python train.py --n_layer=25 --d_model=256 --n_head=4 --n_kv_head=4 --head_dim=64 --d_mlp=1024 --vocab_size=8192 --activation="squared_relu" --norm="rmsnorm" --norm_place="pre" --norm_eps=1e-06 --positions="rope" --rope_base=10000.0 --rope_fraction=1.0 --qk_norm=true --attn_scale=0.143 --bias="none" --tie_embeddings=false --parallel_block=false --extras=["capped logits"] --init="normal" --init_std_qkv=0.04 --init_std_o=0.0496 --init_std_up=0.0572 --init_std_down=0.0572 --init_mimetic=0.5 --optimizer="adam_hyperball" --lr=0.00845 --lr_mult_qkv=0.4 --beta1=0.9 --lr_head=0.00867 --grad_clip=1.0 --warmup_steps=328 --schedule="wsd" --decay_fraction=1.0 --decay_shape="sqrt" --final_lr_fraction=0.05 --batch_tokens=65536 --seq_len=512 --doc_mask=true --train_tokens=900600000 --steps=13743 --dataset="wikipedia_en"
MLP neurons of a small language model. Each row is named by its layer, matrix (up: input weights) and neuron, and shows model dimensions 48-111. Each number is 128 + 24 x the weight over its row's rms, rounded and kept within 0 to 255.
After each neuron's rows, "fires after" lists the tokens most often just before its 100 highest values on Wikipedia text that the model never trained on; "fires on" lists the tokens most often at its 100 highest values on Wikipedia text that the model never trained on.

L15.up33 [110 143 138 139 130 132 102 137 109 138 102 127 115 118 147 128 121 139 149 100 123 139 119 147 106 150 139 107 104 154 119  85 124 156 129 108 119 127 118 129 158  88 109 101 144 153 127 110 117 146 164 138  96 137 136 133  65 126 128 118 114 138 144 151]
fires after: "\n", "\n\n", "."
fires on: "-", " |", "|", "(", " From", " from"

L8.up30 [154  98 146 139 151 131  88 118 148  72 134 151 125 153 170 110  89 141 112 147 116 132  95 133 137  81 108 147 111 129 133 103 120 117 141 132 127  68 158 121 136 136 132 140 113 151 160  84 116 134 181 130 156 132 160 169 144 119 133 123 141 181 123 154]
fires after: " =", "="
fires on: "="

L6.up202 [148  99  94 165 120 160 107 125 187 136 146 148 122 154 133 121 147 139 105 121  76 163 137 126 150 128 126 131 135 170  92  93  94 117 127 134 152  99 120 113 104 103  92 133 114 130 150 100 124 171 111  84 120 129 134 137 162 120 106 121 143 107 149 161]
fires after: "-", "  "
fires on: "|", " |"

L11.up980 [149 161  86 121 113 169 159 127 142 109 117 140 104 137 136 107 144 124 117 114 131 138 117 144  93  86 171 127 128 150 154  61  84 162 147 117 151 115 139 139 141 111  81 136 123 142 129 111 107 127 119 134 120 128 137 131 144 137  86 168 148 142 131 143]
fires after: "\n", "|", "-", " |"
fires on: "-", "|", "s", " Candidate", " Team"

L11.up66 [130  93 127 149 165 133  74 124 146 103 155 108 152 101 130 135 104 133 109 101 147 106 118  99 172  77 150 127 120 117 160 139 127 162 163 127  98 147 161  99 140 132 129 141 122 105 132 117 109 124 117 119 112  83 162 119 122 162 101 106 185 160 112 124]
fires after: "=", " ="
fires on: "=", "der", ".", "gh", ":"

L20.up494 [166 155 100 142 137  91 145 111 136 130 157 108 138 141 153 120 134  92 151 119  73 182 128 111 134 112 168 114 113 130 147 138 108 139 144 106 102 145 180 135 128  95 154 180 139 101 155  97  76  91 153 129 148  99 169 135 141 136 143 127 140  99 137 108]
fires after: "=", "\n", "ug", "  "
fires on: "=", "-", "a", "|"

L6.up452 [144  86  87  99 119 113 102  90 104 129 107 162 164 115 151 142  99 149 123  90 169 167 119  95 100 128 112 122 127 141 181 109 122  79 158 121  72 132 137 113 105 124 170 195 122 138 132 156 110 107 108 132 142 120 130 147 193 137 174 145 145 143  81 137]
fires after: "=", ".", " =", " Z"
fires on: "=", ".", "\n\n", "ach"

L15.up710 [122 130 110 136 157  91  68 107 159  92 144 107 125 121 100  96 118 138 132 111 114 124 172 110  83 120 138 121 143 128 173 143 113  83 163  95 172  96 161  82 102 140 160 149 109 153 157 132 126 133  97 152 118  96 123 165 159 101 150 130 131 157 101 143]
fires after: " =", "=", " part"
fires on: "=", "ial"

L22.up600 [169 126 138 132 166 154 126 124 150 118 156 130 136 139 159 136  86 113 148 144 118 145 115 128 146 137 172 159 144 138 164 140  83  90 120 154 168 115 105 122 173 124 145 141  96 116 146 130 101 152 128 128 122 107 198 136 141 153 102 139 154 127 152 152]
fires after: "=", "\n\n"
fires on: "=", "-"

L4.up556 [163 114 138 120 108  63 114 151 165 119 143 132 175 109 100 106 165 123 170 185 109 113  97  97 131 121 127  83 135 167 132 148 101 120 114 110 163  93 139 161 138 101 102 132 101 173 127 148  96 129 124  99 137  98 162 153 163 109 130 129 112 158  90 109]
fires after: "="
fires on: "\n", "="

L6.up644 [136 202 129 126 111 127 109 119 168 148 147 139 126  99 101 130 140 139 183 124 132 115  89 123 107 118 114 115 108 113 143  86 131 140 152 130 129 138 106 134 126 108 130 110 128  84 166  81 129 118 188 125  93 151 160 134 117 108 144 138 148 139 124 129]
fires after: "\n\n", "\n", "="
fires on: "-", "|", "=", " in", " of", "\n\n"

L22.up914 [ 93 124 154 120 118 164  96 142 105 133  90 130  87 178 172 140 116 108 135  88 169 149 143 115 129 140 133  98 114 156 128 158 116 110 117 128 161 147 111 157 146 138 188 175 144  80  97 155 114  63 136 157 106  90 127 119 143 137 139 179 180 128 155 171]
fires after: "\n", "\n\n", " |", " 3", " Go", "r"
fires on: "|", "\n", "me", "17"

L11.up496 [120 185 123 159 109 160 104 198 138 136 143 115  89 126 143 115 183 141 113 160 153 134 123  76 109 142 163 120  80 118 144 147 152 132 198 136 100  97 121 114 134 134 101 118 116 109 111  75 138 142 120  84 141 106 133 145 136  98  91 136 141 150 140 177]
fires after: " =", " all", "e", " All"
fires on: "\n\n", "-", "–", "le", " professional"

L8.up576 [127 104 141  96  94 137 162 126 156 124 135 117 161  99 126 143  98 106 142 103 160 124 160  98 102 125 155 134 141 154 112 127 118 107 134 154 103 145 163  92 144 124 103 160 144 128 164 138 136 104 121 150 167 149 155 129 123 122 147 162 170 150 163 155]
fires after: ",", ":", " is"
fires on: " with", " that", " \"", " which"

L4.up330 [120 147 144 153 120  77 144 149 107 148 121 171 132 173 150 110 127 112 145 129 138 169 125 110  89 136 147  99 121 130 129 111 124  81 122 114  78 140 163  71 126 122 102 115  79 125 128 136  94 136 131 128 171 118 154 162 125 103 145 131 121 150 106 162]
fires after: " |", ";", " the", "|"
fires on: " 0", " .", " —", " chart", " season", " election"

L4.up176 [150 151 128 129 132 146 116 162 115  94 137 142 145 100 133  99 141  99 130 137 138 139 104 100 123 105 107 147  71 117 163 102 165  95 154 151 132 102 124 141 122 122 152 141 124 124 162 117 127  54 185 100 168 128 146 118  97 106 146 136 114 137 131 145]
fires after: "\n", ")"
fires on: "-", ".", "s", ","

L4.up443 [165 101 122 129 133 100 150 136 147  86 131 107 145 135 122  96 122  92 107 139 127  92 156  99 120 103 172  97 129 148 103 152 159 126 133 164 129 134 120 167 132 118 147 137  61 142 143 110 103 108 168 134 127  92 141 126 121  94 106 121 170 144 112 129]
fires after: "=", " =", "."
fires on: "=", "\n", "\n\n"

L15.up288 [151 155 147 107 106 127 119 157 124 138 169 139 190 100 117 117 141 116 164 126 118 120 157  99 137 137 166 137  79 141 130 126 130 136 144  86 119 102 147 122 119 131 118 130 106 131 160 116 115 112 155 157 136 122 136 118 124 123 121 158 141 124  96 174]
fires after: "=", " (", " =", " the"
fires on: "=", "T", "1"

L11.up695 [124 128 137 127 143 123 125 123 108 114 148  71 147 126 111 134 120 154 101 168 130 139 125 116  84 105 113 110 116 138 165 116 153 157 110 120 147  94 125 103 108  63 109 114 106 130 122 148 108  95 157  88 118  76 138 149 162  90 114 106 127 115  69 127]
fires after: "=", ":"
fires on: "\n", "\n\n"

L4.up7 [151 102 115 152 129 128 108  90 146  76  99 157 131 129 159  67 123 100 173 106 140 114  84  85 165 140 150 119 101 153 140 148 133 149 106 102  87  88 166 165 131 149 189 143 122 117 117 168 118 119 139 156  96 107 147 138 144 115 135 168 144 148 117 134]
fires after: "\n", "\n\n", ".", " ins"
fires on: "|", "-", " |", "c", "ng"

L6.up799 [166 123 114 127 143 129  74 141 168  73 155 109 158 130 133 145 127 111 127 155 174 175 102  76 118 126 153 134 139 144 170 116 107 116 134 102 142 102 113 121 110 140 138 128 129 131 115  82 124 103 165 150 115  93 137 120 158 107 104 126 145 151  97 139]
fires after: "=", " ="
fires on: "="

L15.up293 [123 161 132 171 130 141 114 166 153 129 111 154  83 118 122 112 158 103 119 147 111 170 119 112  86 158 120 131  99 101 141 148 186  77 170 104 112 127 115 113 112 104 135 110 118 137 160  70 141  95 141 111 119 134 122 140 137  97  88 136 124 156 162 177]
fires after: " is", " =", ",", ")", " was", " a"
fires on: " a", "\n\n", ",", " an", "-"

L6.up301 [123 116 131 155 127 135 101 106 155 150 135  92 117 125 155 110 125 112 126  96 104 143 141  75 104 138 103 103 111 129 167 101 133 107 133 121  88 121 110 112 123 120 142 140 139 120 179 116 150  85 147 121 134 120 124 103 158 122 171 132 154 187 113 135]
fires after: "."
fires on: "\n\n", "."

L6.up961 [133 215 107 140 113 163 149 136 100 101 139 113 136 105 161 111 123 138 165 120 121 157 135 109 168 132 135 107 103 113 110 173 124 160 129 122 153 119 163 127 125 119 112 129  78  81 140 115 104 121 162  70 154  82 133 138 110 129 149 127 144 156 147 156]
fires after: "\n", "=", " that"
fires on: "-", "=", " \"", " “"

L20.up720 [120 120 117 118 119 152  73 128 100 152 108 130 101 158 172 150 168  89 123  95 146 132 133 116 137  75 124 127 115 181 120 147 105 140  92 177 121 102 139 135 113 119 173 159 127 119 135 137 148  85 117 144  94  80 156 132 139 115 139 150 149 105 108 172]
fires after: "\n", " 2", " |", " 3", "{"
fires on: "|", "\n", " |", " Set", "–", "["

L8.up247 [146 109 111 111 133  99 105 168 152 156 125 104 122 133 114  97 132 140 126 152 134 150 141 102 120 140 112 112 112 146 115 106 149 158  83 123  97 144 123 138 166 123 135 115 101 106 114 128  72  84 167 115 147 132 110 144 122 112 135 121 167 160 111 118]
fires after: ",", " the", " The", " and", " but"
fires on: " it", " city", " their", " board"

L22.up294 [123 121 125 140  92 123 114 134 149 102 132 171  99 165 149 165 151 116  95  98 163 124 139  84 170 130 119 132 107 131 117  85 115 127 132 132 136 120 119 154 134 165 174 108 145 103 131 177 137  65 143 124 120 108 147 140 153 131 119 152 123 117 128 128]
fires after: "\n", "  ", " 5"
fires on: "|", " |", "\n"

L22.up482 [129 154 143 158 107 158 146 113 119 108 153  94 179 150 130 137 136 152 122 154 136 162 137 123 131 141 160 130 130 103 146 113 126 133 102 146 118 124 155  81 143 146 183 116 169 129 148 139 132 117 117 128 162  89 179 117 132 176 114 140 160 175 139 147]
fires after: "=", ".", "|", " |", ")"
fires on: "\n\n", "\n"

L8.up189 [127 106 132  94 143 134 130 124 130  96 133 114 139 126 132  99 107  73 151 133 170 156 143 125 125 150 140 157 140  97 152 153 101  98 141 115 132 108 151 125 130 120 155 142 131 106 144 151 140 127 110 155 109  96 150 152 141 133 124 131 141 184 120 120]
fires after: " =", "="
fires on: "="

L4.up762 [140 117 101  97 113 133 137 124 167 145 125 147 178 164 146 109 121 123 122 117 137 194 125 100 114 148 157 118 116 141 135 116 143 140 145 118 133 141 152  81 133 100 136 155 130 110 147 130 157 165 180  86 103 115 143 158 126 120 156 111 177  78 130 136]
fires after: ")", " votes", " (", "=", "rit"
fires on: " |", "=", "ical", "|", "4", "0"